MLP neurons of a small language model. Each row is named by its layer, matrix (gate and up: input weights; down: output weights) and neuron, and shows model dimensions 304-399. Each number is 500 + 50 x the weight over its row's rms, rounded and kept within 0 to 999. Numbers have three digits each. A neuron's up and down rows have the sign that makes its largest values positive.
Before each neuron's rows, "fires before" lists the tokens most often just after its 100 highest values on Wikipedia text that the model never trained on. A number after a token or word is its count.

fires before: " " 62
L4.gate108:503439577482480515482479562575505497493532521506490508541509473329441565469468561543547565481518454491456413477454464510391512526512446580539495575539493531467426517541492485543454527486468537491444528548508530512499463386518532564403455523440432480491553546500563563480550462461525531570
L4.up108:521526590459522466575546510517565376539444617477497519550410604534436564523553506490479466534486514478520501447434488420464557390434369599445542464600459475476540368491488417496549538527547499552535550508492510543534612484568423510530453449383518489508551545546506545511508422511545542524
L4.down108:436482586467519427496455472446502559468434417505509580577516520577512488554481491555588450456528450553517484495498488442568517534424491517563500514486534566579563457450466453599532583492563570522489554510531543474426488507532525524404505485452480442449509421551428569520491480495526459485

fires before: " " 77, " number" 5, " −" 4
L4.gate1138:541515611478400536525518461464421533447538495532499441513540568435414553502464478642480552525505520575466396399494471500570444420538415540529455581504576511590471458535505476527478514543453496527504499564527500474577459503534368503474516509507545388551533607535410622599524474451512491495
L4.up1138:490480484455461551399400569524464431491485526504452478592452478469437544490452526558438406526531576465533424465464484524541510523505499470487638489497481507466480501402514516545524490572518472538541447591503571465433548471480529565564547445543433431521502521507503481577553531427473515481
L4.down1138:500453546442512534499502488515490500521502541504423495402551496494452556555552487482566509460545468450468506480566555506465565502466501562524496522545463570582567484427533475554478454548525482496464491492449490532552499469389516449530465582474431431539509569433399445517608505550507483504

fires before: " |" 20, " |\n" 15, "." 11, "," 9, "\n" 9, " (" 6
L4.gate325:519491423512546531559586461453437459497560507484469498513473568503520523428516496482461484497439475509541527511536506448599512496383570490570517428518429534627429491582609563429602530443447551471497400498460478542496491497526508514478506458535567434566425463485530475445480477490579547531
L4.up325:513522560504475544448551446508462573506484457480574522499452529501531458524375474481549427526427524470495498464547511503545433460527446533513515353482579495454554575460502543460537524451455465427492469455470530486551538587483540419581532512541495545459473452494510548554480513513471615534
L4.down325:503520440474508522559473611475523503537538537475554418496469544490506581461516481523572471529514523536475473537443477522565569516576405520469476450477448539402455605528487633442529481606502454460536556525506520478600502471489470463599449427503494460564561421420542531523625505484525517515

fires before: " " 40, " −" 15, " /" 14, "|" 6
L4.gate925:484446494504479435532480451530451506482513449527387456503652513515571466575555497464511510510543426576563596522516490442528432470545506578417564536520550536508543470425573561547567479521457518452516476506514521481455430517509442452467497524524545456449574499496414507502516502515560527546
L4.up925:478477535608525404545494535476585537490543493523514495506563487552469561569449457456588560447499447500421631526496505461524487423543467545528535459459412503558541465504557493543497484502411484454455611520528599536455479461502519419456521630525579431568433564442461563512495440411538538520
L4.down925:518483495425549476553454486611586531457487537534552497479466429478476441519532501496497419446491415477520496540465526480507539507556443504532469494425471465362538487509414476584519411509424508497486524481459556501518491533466449442484437495473504387620480399460430533576444537353447382470

fires before: " " 54, " League" 8, " First" 5
L4.gate531:414475489527548522575558471463409475502516425528484400495528502471489559530420478461510526488564470535429495498598549407483522503513437557467586515450479615430423527516473507462490548573477460559397410579518407499469422458585623487553560552530512467565447507431465469558508428541498492440
L4.up531:480481530503352405460404533538451506434468491449521524514492508534532452419538446490419580573520515542493475489557554505520695508516533495462535548435559554527386498532507474420399483383446471545499506587481527514528469540550479474393568515456402459499577474540506521469542515490515486462
L4.down531:469504441578566423391554496527495526596575398588487532484422475532497480560468463409476489552498468600445433526542479504559526499411416439407587507487551468285493430520622546479546545456467415547480386493512537479449559582478519475534506498528384573412452532448449539510384577416458449518

fires before: " " 52, " the" 18
L4.gate1287:447478520582529483578533477535470445488459442406406506545497443364529530497528390480372468535514490566434519564433474475462465462484554481465451534492541471568490391419541368496471514515457481515401436479472427477510497485487544492553442473486521504464584501472529510465433528463482504513
L4.up1287:445398545460514469509512440408485461506529467480450462499511445499432546506470435435447498524529493534467513503526527580501504482544503454420518437461481488479490548525460450403463448513503481569418485548517461513503455410514470494532455492500497518503427509454535407491568388508476502509
L4.down1287:485513557519537489546543432464573444488456492466540526482513550465422570514489530555442530575519447480517502537432505511514596455472527561467391454482511451430455393599554495489437530467490524533542385488501531483500497542546444475484536539500507481502536466483514457477458489491462439545

fires before: " " 59
L4.gate1192:480436580574577496543540547492511487517517511453472542515460533392556507362562557494454427522485434515501517498469521436485543498527508503474532384433539627375485527632626461496506509573512597514525463543545469470613435476542531464533476494481573446553426515442529490468573522451524477526
L4.up1192:650524589448611487408466524453430464574503559538415595514495504550524500517475610531453476556434489504555514559527483573489534514441504478547521466547459550500518584535432394418441547480472492519494424495540508407466539487499447544451464442555463519538527504615542546458538533491554476472
L4.down1192:529539541553533505387485527522536547378541533555488505466450487476386510463428584414542445401508522406566463591547497436450500473450544517621539428570445505580591509550407470471553539495503558433488502489499467542445514416528480548523457502402600463507479455428514460578459536582451501518

fires before: " " 65, " ISBN" 6
L4.gate1322:472462428371469563456551404496578476460547496479557533401493478443505526486480504516504517578482531453467525464491442552505491522439472544509469497455493505378578499557456539510496454476543420583441505460491516514539569492448507461483509505436554502551450572479475579448546509514502476452
L4.up1322:609544528501509554536494523496505471535497492432482493484509461521398541507486485497454502481542525515501469498364538479445473418501441537517446469433489494646544498482526581513434462551545520550491493496462467536483497518512533333553506428442426426539463482539580521514516550504559587489
L4.down1322:437518529439499518501494443433480507466595531538492469459515486439553495563558574527477447505495467453500536485388549447433509413529517539505484538483472537301555511463471410506456443455502552496544461473555549518469517536477541485541500480466443433552558492456561503542556525518465538542

fires before: " of" 46, " for" 18
L5.gate873:567425530468461520597445430518505489398550540492493487405414519489528524498471413504450556386494561433468509453546571528555510545462503481475530449486530591632545545546548455574520566497465468429449461554482552565595445575495497499504479531519537511469512418420515411527513556466517494425
L5.up873:529426571486529544498518510448436510520540514472455534449493530538457551482483512517431496486521560482472555459429511495479515473534560420455453532551503463533465464505488451493597573546441509523494497547545541559593483489509424501426532445478526548436550557418465474547467424439573428475
L5.down873:518459511454520555472503542516485412503512471513443538487433495522519418466526518520519389444382421392327468449504523517472481437520504453481522471502526594509528510558547494577513445497478478500553480520531387473596474489478558540481490517601423493489465569478437475533512473519580446444

fires before: "==\n" 17, " of" 14, ":" 11, " and" 9, " ==\n" 8, " ==\n\n" 6
L4.gate641:483464531498585517565459532531517485546478506594463529524426544523544529554514539588510479513474513539450466492471452468502469474541430446471548490466583602534477510516457483471416515587492457533512444505526518484453462476530551534473483440534466468529481484476370465441549447421471489499
L4.up641:471531509460519469408517426581465526443455467608459534455363565550475525555488540485495481577460491613508494426491511458559517486447486503450458518409502435547472559473459466470462501459503484503556429492505466506475534452480530542409418659524588458510506517625451505477535560495558470578
L4.down641:526550489436454455444546493487471425441597560574507522565434524513481519507532512546479478511381600567457386516460481531450548472458487474572461486494505534477563539482509452445522562401559530484535550532471452587508498467504530444574564531483514398522509454453488452527530512477514502557

fires before: " of" 19, " to" 13, " by" 11, " with" 6, " in" 6, "," 5
L4.gate1129:617503512478470466608536452492533548507556568516504419588460568566516441480547490374546498471569498458483398464582495535503505471520555556503551479440521458458396486432501508434533467534508466394602554505466457510552517529489563542514520465460487492507531450505598490458567499506485545441
L4.up1129:541501597446497434422505547460509487491385474424452499545521472477435542591505419525541522416487459434443580468505467499501552555534427483455345532462506480540519558487548508490481450536516559499494496616423505581484599582474548472434627411434448505477538501472495456408572559427492492507
L4.down1129:550405561476492559389451537456496517448453479410443509478503487437589500460492514466299561545518540445521550495433433509558458544563415521457491524559511517458529566503454530520452469534455498540484549603458437457524575471476417533526501436466443436515445585487498457546470522479505544505

fires before: " " 57
L4.gate732:527575561446490514513549545579487505495528496432391474507371561469524521498462476552478530575507471487478477473441481476460478550511506452470552517501629516474473548544629524412524404451366399488474634562520556520433453494587522478522540482573556486525503583465360482486578394487517448482
L4.up732:482388545487471563517523496483425487493527508482540475504537516448490426417560537463444517525496460515457567541534460517552522454478451573546621487419489535538489443497487497536525513452523449515518474425475551510502512449486528492458483500485401451528530587530459496471435492459476512458
L4.down732:467519526488456481436537495523488445635666516456373481450490520495577479478498618477507420555474481471452388529445605586492477497463523495494476454451413487465469497507582437430512461449477478560546493465540459565471479493568421593475527601459518444455464438490505445484490491507406481546

fires before: " the" 48, " his" 6, " its" 5, " " 4
L4.gate420:514528591532523525515496415492546395450523452476557618466473481487522459561458538527444533509491549508488461519557450522382489379554551385484473577438442498491477443440553563532573467543476499542390502536558506510522556416525564553516467443551588470504498531561558504448457485522538587510
L4.up420:479492574506441466509390469471541570471441466548474538567424521399533544540573477521544501486616502485546471451507549436436478476538552560588523569591457555490471530553457553442487493556537488595478373598446538485508519490516492559517452423532554480532598538464523442477426518509579531500
L4.down420:550451554564457500470524524541522527548505500529541558532546523440557533547484537444471562471509474499458517464529467502499469528518442384571468605461448520594475540563487532425529462523564476498413444493494436506405591439509424450558562460487515487494594520430504571539436541511535439498

fires before: " |" 41, "–" 11, ";" 8
L5.gate1116:539539450455474486424507445390541539459563521415504439505474447499499552502482511483543454561500504462559468506535559459540525572507538429525472475451505559489470522516563461424464548646532508485548577530581481493457391442501506469558395572522512467494409438456500517490581538444508576472
L5.up1116:514544559483465506526450464519498547460448481538531478546463426504485509522521585549529578432590552500550558496522466496464499511550363594519424440551460527583526576487461570551518476584462533513513526472519494604562516544525555483549412511475468508662518518512500476530549471532545510554
L5.down1116:501534518547611437597533407480441496524495549456517466552508490521509478463435529600579590409529496499476533506514513534556490511550393469510456490649486483520561540492480548493449532560501512500446528515503519529600563581502589481479411499502526590542581489466501462519524486542505470479

fires before: "===" 24, "-" 9, "Women" 7, "==" 6, "=" 4, " " 4
L4.gate84:451463514538544450550565516339456601492528518479584475520524542452562575574510544509431452530541547491542443526546461514480612556528421606530553499496546393465452443539470511553539455466463404503573481434466546499431478454489598468524571515398492558514473540425526545547552453469501546476
L4.up84:472453424483578552516581511516358471495512446548498515431442524482503497376544478502565506443512424457556566531555560485488451588499491504475409407500502475512611589540469489565561417567500509384533547557432501510491650525425436497527547629371506407465488516521384527465415512538478563490
L4.down84:481564464473608512580544540454527475446552501513516467462597511587526530469449454537478508583463458457478419430461533457485524529503453556516468549496513536331481454462496507512452488474499443482488479435638485487483582534515450553541534518493481500558484505574499434551495565501392494473

fires before: " of" 26, "," 19, "." 11, ".\n\n" 4, " were" 4
L4.gate83:432510480511592351489518462461544507563557554468546457478481493557469449517542483556469407480480511464545500477539483495483465495445471427473443546463567396526503487554575475481457581494460525532431535551460546484568490527527499538593508469585594487517511599534550404483543505490479528475
L4.up83:558577478408506433529476528562494570484407394459553560580522526487464581438567508478554481511455470428476454540560499426617523506483554485487425504442536515424515612531531477500619535524443584415527566431465464615481425577528441400528492607515499499528534516482573523396527473510417549495
L4.down83:450396400547549486435591510553475514418661567469428410483516480486488468512484503465512558557424524494461552441560511478552492463479436508512420441512505453604458554528510563416500496400557503646574494529506546515480516479509557531591519423498455555570425500464446509503442526480497453603

fires before: " " 70
L5.gate169:484431501549462544567470466512449404542495436454491504461453563409495487590508570523478458398463413546423474482503502628549538507627473509449434548534413481407548480524539440445537520506509433550445490606544581507520563509611516376573528424583558511473562477439546481434635477485458450420
L5.up169:533448546458465442565587481485440486517583431447528479483520540529477514494523491421501484468499475498512542517470539454573504470491568458510503534493484502478578561497567540487503458444467484497651581497534540529556504462504501519521511499502448570434585560492515480448567453458453407504
L5.down169:518456472583476491494477425507545484507593485485497419469481484504454498566570522489502432494574507482420538453573549479542569453440444551476461550502501531044489440443444573460472491605529481519395543434609547518528523456519538530573476507478510594531516446572450494477408550367545429494

fires before: " to" 26, " " 16, " of" 13, " by" 7, " on" 6, " −" 5
L5.gate586:663524461485534482567516546510457514462511494483485532584507564452559459489501446553537485534563478461352476483543461468593500540544576542472602553470414440561551485472538467554454382465493423432465507490459505438454557496437618471508508468439496562489470453506541477563480453414526464475
L5.up586:497492592474511475562554481486500514503458563432419548535515461550583470443533536546435469534480520453488533453476476510442433511500491479484555471459529618482504583499489363547416515507539525597478467500493493476584483529501510550555620495588554582564565499491588554579456526510565505525
L5.down586:458499517466544434461529461488577507571423499524417557473450483534550460549502562513505563524503486558570524516509522473582372503432519605514534442564507605473509577430520523402532482516466500516471406489394503445582497496537545484582408554507408538513443526496607476490473480568481439469

fires before: "|" 24, "|---|---|---|---|\n" 15, "|---|---|\n" 7, "|---|---|---|\n" 4
L5.gate614:554579489488537434482555423442440522480555568478493436560527466511555503453484517384533534446466476398500458518520519453497562436405478517388486590510462571494487543495480445490530434559527444446556405567469545580584578522479430496416504455489465488556507510493547471441587466568517379501
L5.up614:464536545492450551518567524533588524396460515519486493424533514472465501501495519488501499499507479511484442600510439577468502522570536541481510496446481505476468489530544583532555491582531510481522489537470596592352471559472490519514457546460497449453570521444412577531488574480508490522
L5.down614:473569468545528421509515520505503457476367467433506449395496467381477539483466503518477452594420540498542470524459477419517518473497475477521383692493517399445473422497539572539530498494505479520508459573514521530504481522473497465456456486557524511611515470437538582527548592498497560558

fires before: " " 53, " is" 8, " was" 5
L4.gate431:518456570514509405581509543530476502545455451446480493556500555602451511462570450495535487641371559453432480491606562521443543508486491489572453531524502546496537515473524466462532532468515482416477511477486540593549466439615401548520566556532482528550500541452548428463514410440499514529
L4.up431:544508489582421452436535477457498530497413465503365502402487468558414396463605514481439550568497452432539529479497527474526496654501559547510514452406486459451388497531495507615615579474454547578464520557462484506588398482554503498441491425484475489515560504620533349373514474488503410413
L4.down431:509520530664522497479540443529458531406536511461507548473489515467483463475572441423490625486519465442413517423525486510527409507460552500474424348470457472271467572437484454395560536486471458512446473499493467461492525388451568531457504409499453531448550516585467489460511519614500523407

fires before: " |" 48, "4" 4, " " 4, ";" 4
L5.gate912:547474506499414486531504461479423476479599401562527496519500503520449465544485485397486581427479521358495493493395504507592488492493475542443552533554545545520552559413569607546522503473458521513540528499514586482473460500535477527537540483463500426494508495540485438523506465502495470498
L5.up912:529530470508428451523456522542458531563511455522503478489568433516549489467578488451572516514526512499573506431543488495535571495493414520481456482472407530504541478558441641464495514437418487495468530518512503527511460495494534472493517516592480544549473436653421483503509505526459492543
L5.down912:464519457566644463460530419472447452516523460472512534548419500526412440488567646475495472490388501572569536515473536676587435587494505445498531441527572463516513505505512528550518469412523446453456579445549543470515395405493583557463617620498504506437452541578463479555483473538489513498

fires before: " " 89, " of" 4
L4.gate929:490481496422538376517509542494505446508461463467423472509515533450488514554516545478464587478521461487480563520425468537500521471576497486539542549518526415554455479590566502498455482564530508421458417504445553481482505559571473488478398452489519563432504437454420488528534555396579524434
L4.up929:572465468465513505537460405481414427494472421428495456488598503448416601471449533498524614444533564504409544409532511531554556386514423404453428470546507512464535454555526480574502407518563521507459377491435513430500524501529500466487528479492561523431438522515535447388474526466479319419
L4.down929:549404493522436494561463473522482399549506568458467404481529508478476595516460477509508578533527516550444479512517447610515441523433571525473488517421449546429492447579458487483508434477488415542416452514530588486500540493589400549441561461504623506415479504494504569476539623457510351518

fires before: "0" 26, "." 11, "6" 9, "1" 5
L4.gate1057:478515471434472431510547527415509523553474461506593510497521505551573498523486476451567537497543478523450517490513480457485489565440558403523513484534554513512459504506460434480455622495563480413465460544549547410487468512487424557495531379461506472565489549490463419541560494484422484575
L4.up1057:504455415549517585449562516592509488551443459514450573522461563505480502491397488548538530613518498430415448465449417445489516531503369484494520564470441449482452585533526511518485529470481549477508553464525476458466453560482466530429437504507488488503478448491456487477413490444485465526
L4.down1057:460531420564597526487519547503557518472572523536558427502566322460489534537470516499466540490551485513421478567471459445459523434534507422514542461603535532601421536471502601491500498498595507544535542524555561460506445495498481513517510507459486511613467543412530452462425467437474498576

fires before: " of" 51, " to" 8, " for" 6, "." 5, " in" 5, "," 4
L4.gate1074:490565542502529477597542483573452445471488496525483460491534615502458477507490450543472544423448497523461445433530474548423541510508578587387486476480505427533532605461482466376453433542489520472502521630531421526486500405495499545500534468464560437559518465472496543486421499542541427496
L4.up1074:387530536379505493583400512491594441469464499500394457457542532539527476583622587443493504472500546470503432463566531506461494450586532530482449482463462508471424549431487499492526487546511493466484523465498482472455507446469542530487539438453516478530578535521427376493491495496530441499
L4.down1074:431411498549414545450477521495414530476467512430469538523424489475488439545470578509477453534516440481539453490505602477540458464394484529473528511480665622399602516462496549535482501447478456538505546500432495499503512553524485491605523534503479494438412560514522503471453449526453461525

fires before: "," 17, " and" 16, "\n" 12, " (" 7, " in" 6, "." 5
L5.gate702:555601490479477520462561483604453364435342494569453454566482524382513466532476554426429459479445527488466543452452510464531449513449437510484519560513490589546613550562505466419572417436480504561498483566461535513444521506584469427512504520408542442518551490551488449531598329549535531553
L5.up702:496517572464532487401434456522571460453536472441502428529531519428475456489491536499553486575471497531552533465376471463500475473408432513479535439478491440497567498461454513538567580483538502489451402517499477490444508527431473464539484467523513371565542493542499560443501529530475456500
L5.down702:602565482509438407534491475462464551506558463601485510443524514494480418552524448540477462575555568459513472438446537512518495464461483524475426576597417481326560521473491651481490468471485553585430512469487524514403597509521631510457535508444524447562593555467438498555440503524614499530

fires before: "." 17, " and" 15, "," 12, " at" 9, " in" 8, ".\n\n" 4
L4.gate678:477429434500487411485564502510466464374573472506545614499600504409482527564506480508510467572573395479491523453534523463553459540495523504467507456488517418499473415530512531579497552497474471496534590465538579432468434524509494493591557538523529501423514522445518443491506463505487563377
L4.up678:486494513531472517530517483482528519506512457481525498499606479398518507503477540536587482509578455488519491459554552526520546481528521553444463438549429434423472537580510443507535554445487546523553620469467468466474474545416606423557492513479523585473502561411592480487468499511511490546
L4.down678:583561516443528477472478531498512489506486468459438494400406490532495424414599520455451535538409544496485509535516521503553472478467521448494550546434530496532552405512534571529452443563511430522592460573501455503574540447557461554519450511521463496578551469574490564569444528480529470483

fires before: " by" 66, " with" 4
L5.gate700:477507483457519327509522546559487410554492479468506469575494495531567514443447494492423488471528465454395562489451540463536529525492621539463490545512490484435447489563464489459544527572520506474475557585455605482483530477450528481476422393570534454488411536565433512503503493515558442615
L5.up700:485514437448455488493464467507544543536472526410431520448519538498460494444450512445455523506470449469497498475478488490483527420556480503406459453444426440460386499424514528509530519535514503513575518514504456510449532505527413454439529498532547517540525616502482571489429480519543447555
L5.down700:554499495458454467535541445460500438459523472455478529531485510434539526583463483457564491488477464500463500488554467445422458497468506495537418491426480448597505469528526535544496588444507529370536624460478436483495458462521449636492624465435583532470521516438391510439485448490545533493

fires before: " to" 21, " of" 9, " in" 9, " on" 7, " with" 4, " " 4
L5.gate902:512499492456444464576561461469459506508527520575482507587542579584517435487474605514540439497562451467545468490487429548464429472465534558557473469485444482540499570413492397519559488599592574563482506514549444513492502515503561525494474425564490515514484545521514432535581504422539558589
L5.up902:461519505526472412614463447432455502507533506517457502566550500503466532578492451560495476451467493429580419426531495401494547509465561418510420502513460504452458498472437488440478486449446570570538605393497577506439572466561542429425572334396573487482509442443491426468485524513508491561
L5.down902:508427500538486571520467492511495504402467501525410469498492477435534446498425449514478475481508528515512495507525559444484440510471547435449453506384487528527446436461404551588583489414489440454481435520478562463509467555476487516611487441433511490538506571459437538431486452409521418524

fires before: " " 54, "10" 6, "80" 4
L4.gate772:437434518492513502479560463405485514432410609510474519414557556467584518498528590575458485513439501509492503448449386475512506572464485446541558478445483530345491493531537582422474585494460543485470478522510442435491428452473493455550546517596448376482429552536531477632545381600468447529
L4.up772:559457522443465512502503546500472593522541429447533467439504457506515513428527471581483639497494532501485380453564555459467489385582507545466477553498590512563407541504466500540540387566538453442543467528448506514533523520528548440438519504450451478511499532509398502475567422525514540512
L4.down772:557425536546532592485413518635515473485531492499490533467521553440490567482508504604490419485486600506527504430526521433442531497443548511516446401538548493653578528453489493627503414477563567459570467539436493458539470519465472457508432414470525480518542508564410455411541527520510517538

fires before: "==\n" 19, ":" 19, " and" 12, " ==\n\n" 9, " ==\n" 7
L5.gate147:562583535516488522509472455546541508366587489478538455511579504527497532533568478500508562478372575451503456475496434581422497442471453409644521429622532490451553439487539448486491516489485581444458477492541585534490552422473487432542502500394507384495516449476509500452486446600494519444
L5.up147:482598540504499487404473490499513478504390566558358520442509554495561444524542477432557465457362532496511428462554511538532434404472562444480525521505546432425591530448515438438485595500484512464534502505485507505441474447445464531429536485569497424457541484504426510482436424471564492503
L5.down147:491516508526443408509517463463650495439523486547537448473573533572463511545492526490470483646446494480426453447491476492532583422456518421446514445572550498516481466463471496540470450501485510531617514561510566540464523406424515479574495454528504505500581561558490517502432513520477482479

fires before: "00" 38, " for" 6, "0" 6, "1" 5, " in" 5, "01" 5
L5.gate508:446408523457520489526597436410494459495549511426458418516553527490458439455438597529443457579460471516491481412505442468521466539544583481523566457500509517508495573457483509467520454528464535415501471518432470456505556493558602496469500412531563511540520414435577522480552455578569524486
L5.up508:530483468522396634473485503477493483658520476446516485438512445555490373409452568605553443507564506519585422527517578450434536541515458470549578558469438535428480654511530481506507516514508485615569517482517488550519420475532516561500519535440618528503546486548519455407549499494448478521
L5.down508:483600505543430594433497547432524483550549489400506444462482383536479465571512518483534415539438551467529495575439538576456497558509441559544480462542503557450425452506612446506361471509455515496615483447546473575444512501434473458464582496487523504457477494544526484468484539537430453509

fires before: " in" 25, " on" 14, " by" 8, ":" 7, " at" 4, "." 4
L4.gate73:522482538531475460566500447455571462456490476518592503532512545465401497508407507560407449506457561437571584501502500534601445419510526499524468462432434489478527468514534495430457516433495533568378476499550449475425574506504523472391471439438452470465372489562457457532514500415495497451
L4.up73:534478423413562522479488481463534503538519477463449601553555458478481513439374482576504528443475546477499567552464389512482566453583516539421551534402471518433414560507595471488538563480499499499532520517517480527531489457431575502445627469521571475557590497603576462473576489486553472522
L4.down73:515438455537499505457457440460541499542534462509543455458458506577458489535504503501611551429421393514505463409469613458492523529582486542352407478530424502399517468499573599400496531575632562540483443437558437466490483537512557525607545487525396520511562462551422525492524488468547480489

fires before: "-" 20, "8" 15, "97" 13, "0" 9, "1" 7, "3" 5
L4.gate210:485413529453518527504467498501392360517458578433485535526483426491497479519453538456417491560427469487456540465512521552532453598535510406467551550483541489456412489503575457482504520441452543519426437469445517478495441571444433504543490492551419514612562395516421530464469488554573547555
L4.up210:587428480471479514499540505450436497470612532545542583484535421546470433409558584451466507540534538496386558443526583495549435564507466466468469516483478531456410439448469571483518513494584541537438486531521373511452530517456492510513443530521524500509487469455481433448508475582496421498
L4.down210:465459460463561604494456487419459513494429507398481481497589455476492380523508494504528426574486587565495576397542569389437508516575466533534430506518491565577381405501471601600555556401484522495474430474440519494565541566478484466470496472510508471458395526526479513456387481492537461539

fires before: " of" 46, " in" 8, "," 7
L5.gate664:508502476588445419497513497540500463546618577455498506556530519482472460508482561450500514485454496511488476557487609496469451609486365533484519463559463450559486498496517547455433484469442464515523576531544540488502558500515443487543569518505475534475464506553453502508494477566487579573
L5.up664:470491456484485489551482494565452475495499389547504538559522525438558489569585530534487504568494425558541519512558462456476463556551558462489541477520533616483605555523550501503541534472485521538500495402526529554443529486547603456461561428544528475473494535549566537518404495497545520498
L5.down664:486539556470421489460444523545540496478536476477507460431598523461524511510479475465532498529522570512455503539499430420484565496478529472468481484475552528424491416526514532537502510558483514485468481504529500530558538480524567587486465501528497524526485439445555485418427475450504494468

fires before: " " 38, " a" 12, " for" 4
L5.gate326:500443448543523518546486589454469583514460479539466430595492550496528551589418516529566518533468499419467527486483424518479422490529430456508507468496580511444501474532512462437442424516443538473477550573511477441468461456488407520623490476535512480569435530463533491341523517449460527514
L5.up326:525443521468504526399472529611483522507544442475412506548528458539605532544518533541424448543447470415470566576534616453456515480506534519472538449504505586472485438504390577471448534532507461513415611538513505421499436532499393537539455458516546435500576470505504433541554474442564506545
L5.down326:514530452532534448487465456654440519583524456453534488547487524476550581496559544478497491473511446522504549443464534603447483501493457371601538453533494484401516444587381500484531510500576525463396603469506483534460474522425429525484605507488555548453472508453524538512441471587533579463

fires before: " in" 30, " a" 8, " as" 7, " on" 5, " for" 5, " the" 5
L4.gate1078:487451464532557508486547494539399475545509503464432488527461502468495428481464541462408561537477451473499492487473502500477432484477507512566449547463466490489569486462470467575472451470482524548573481546510493513514542567459480386464511465492481558414411510441554344519431472562523448566
L4.up1078:464508454510480619507440558550486457637548461541466503497530445581472437578536551474385508505563479498563469562469491529511489531486493478444431553424460489446585500512502460399492497516551386556516501514502427464572460422479489431537452507561500535452547479442557420458490408432609521424
L4.down1078:578476563500505488553572513488412514457520435474572508579504505413541426496501567410519579520508489500518559428491498458613411494526600561616469519506502544455489495449462560593616456514477413479480526580433465503561439560479444486437443595483474428440469517398563445477495476488423614403

fires before: " in" 30, " as" 12, " on" 7, " for" 5, " to" 4, " of" 4
L5.gate21:529575588576500430641518559438481530531516489566566527526616556564546412536450517515489518434492515402523511558528514551528523533551549541434550467568605497414491454509365377434456425571431505544509520535454411471617535509543488489448566541460507444502514389475503539453399402557496450517
L5.up21:453428598419382493514537438477534516523459429411465434618487520543441519469586560499457584560564530602521514546533478583553466578549494578499569583495552507538542393503372486452494485591469474587499530466501444503474445509482396551519458503494484503509472472484508534533526474513534480495
L5.down21:533481543514496564460442457518452461589529520458548446545483562467515536446503542515560513526524565517417600452532496506430455528482600589590577485487558503406517490518436479381596590534455498527518488510591560442516500504551506480555511506573548526504433574445504562447482574560595530392

fires before: " " 41, " mi" 5, " (" 4, " −" 4
L5.gate908:450436530483504509528561489475546487580488482388485539409575444482449440443522580502546555589486479438492561470522612522524451482525537554548538488511452590541529492554473382550487406555496388506661585498489475498518548406534514507554396405500574398435509563461439410462453535440554477506
L5.up908:426406523513563462548500424579503499453530505505544411502566513454477459494572495572570555429434510539408515488502543476510548462404506527509507527492506536542537500586527485493472448569624598505544571465548512527539611462503503512565460512554512432677532522526423506549359496398566392530
L5.down908:541575416533472450470608442500515513511571548493525460483452504442399459538519534480464536466487529515533473530490419440565484413541540465476447556562491473474466521535493493572520383601493496520515513428508536546538418433496519531496587509546446492505567493421474487529542549534527490351

fires before: " " 50, "19" 4
L4.gate700:480524617426503504485579550575549520619455526438468617594606459472519549449465537467504470517539511528497504526536456487525511573580471471453615661530624518514463478583494518518509449485388481481494462487514532521518504468519465522455492523482447327514376517481483464496572452468520472482
L4.up700:490513520527597512398536587565607484547487457470441510485527528487483478528488483466451476542522555480497517574496500436563450501552379522516518561480593592463538480580414499567506502386527503446435588450413391461468439496536520398554497564482568446549482508543560497565616493478567483556
L4.down700:402461502476633506451484625506572408403435485505435484415568560467453597498478523416464617495507509461427499486572483426514570531462437484545574574485499511509519535541452438545418513503499540551479493531500470541466459498487507457525444507437453564479527438483517478412571484418559466374

fires before: " of" 54, " in" 9
L5.gate703:436472532494514462548543539504554476479436440512489536510454544420398462509526424447414570427493509517562468493555479499538505534508505516574477489423558454475576510476531496524439427498374573491468426524553423451473595413517553463571606458464411532467510496533403425498520387438497486514
L5.up703:529549448474515479576445543545532497542565453561480499533619497423468476551445582547443545499518549621596598521575458517549388519452544544522525589531500424473519489538492464493462465480486466533558464553561428514557513426450484528523480535431500408441534471600485465448499522443506445495
L5.down703:416490530434446453521493433464441500432486485513582540563466504506479435495439562500466498440503546613467489515621495406515500509595537491486435575496495479491472514487539541506537564478577436534532428435486547505429508478539491507506560592477562486500520556390567452448471517431377492508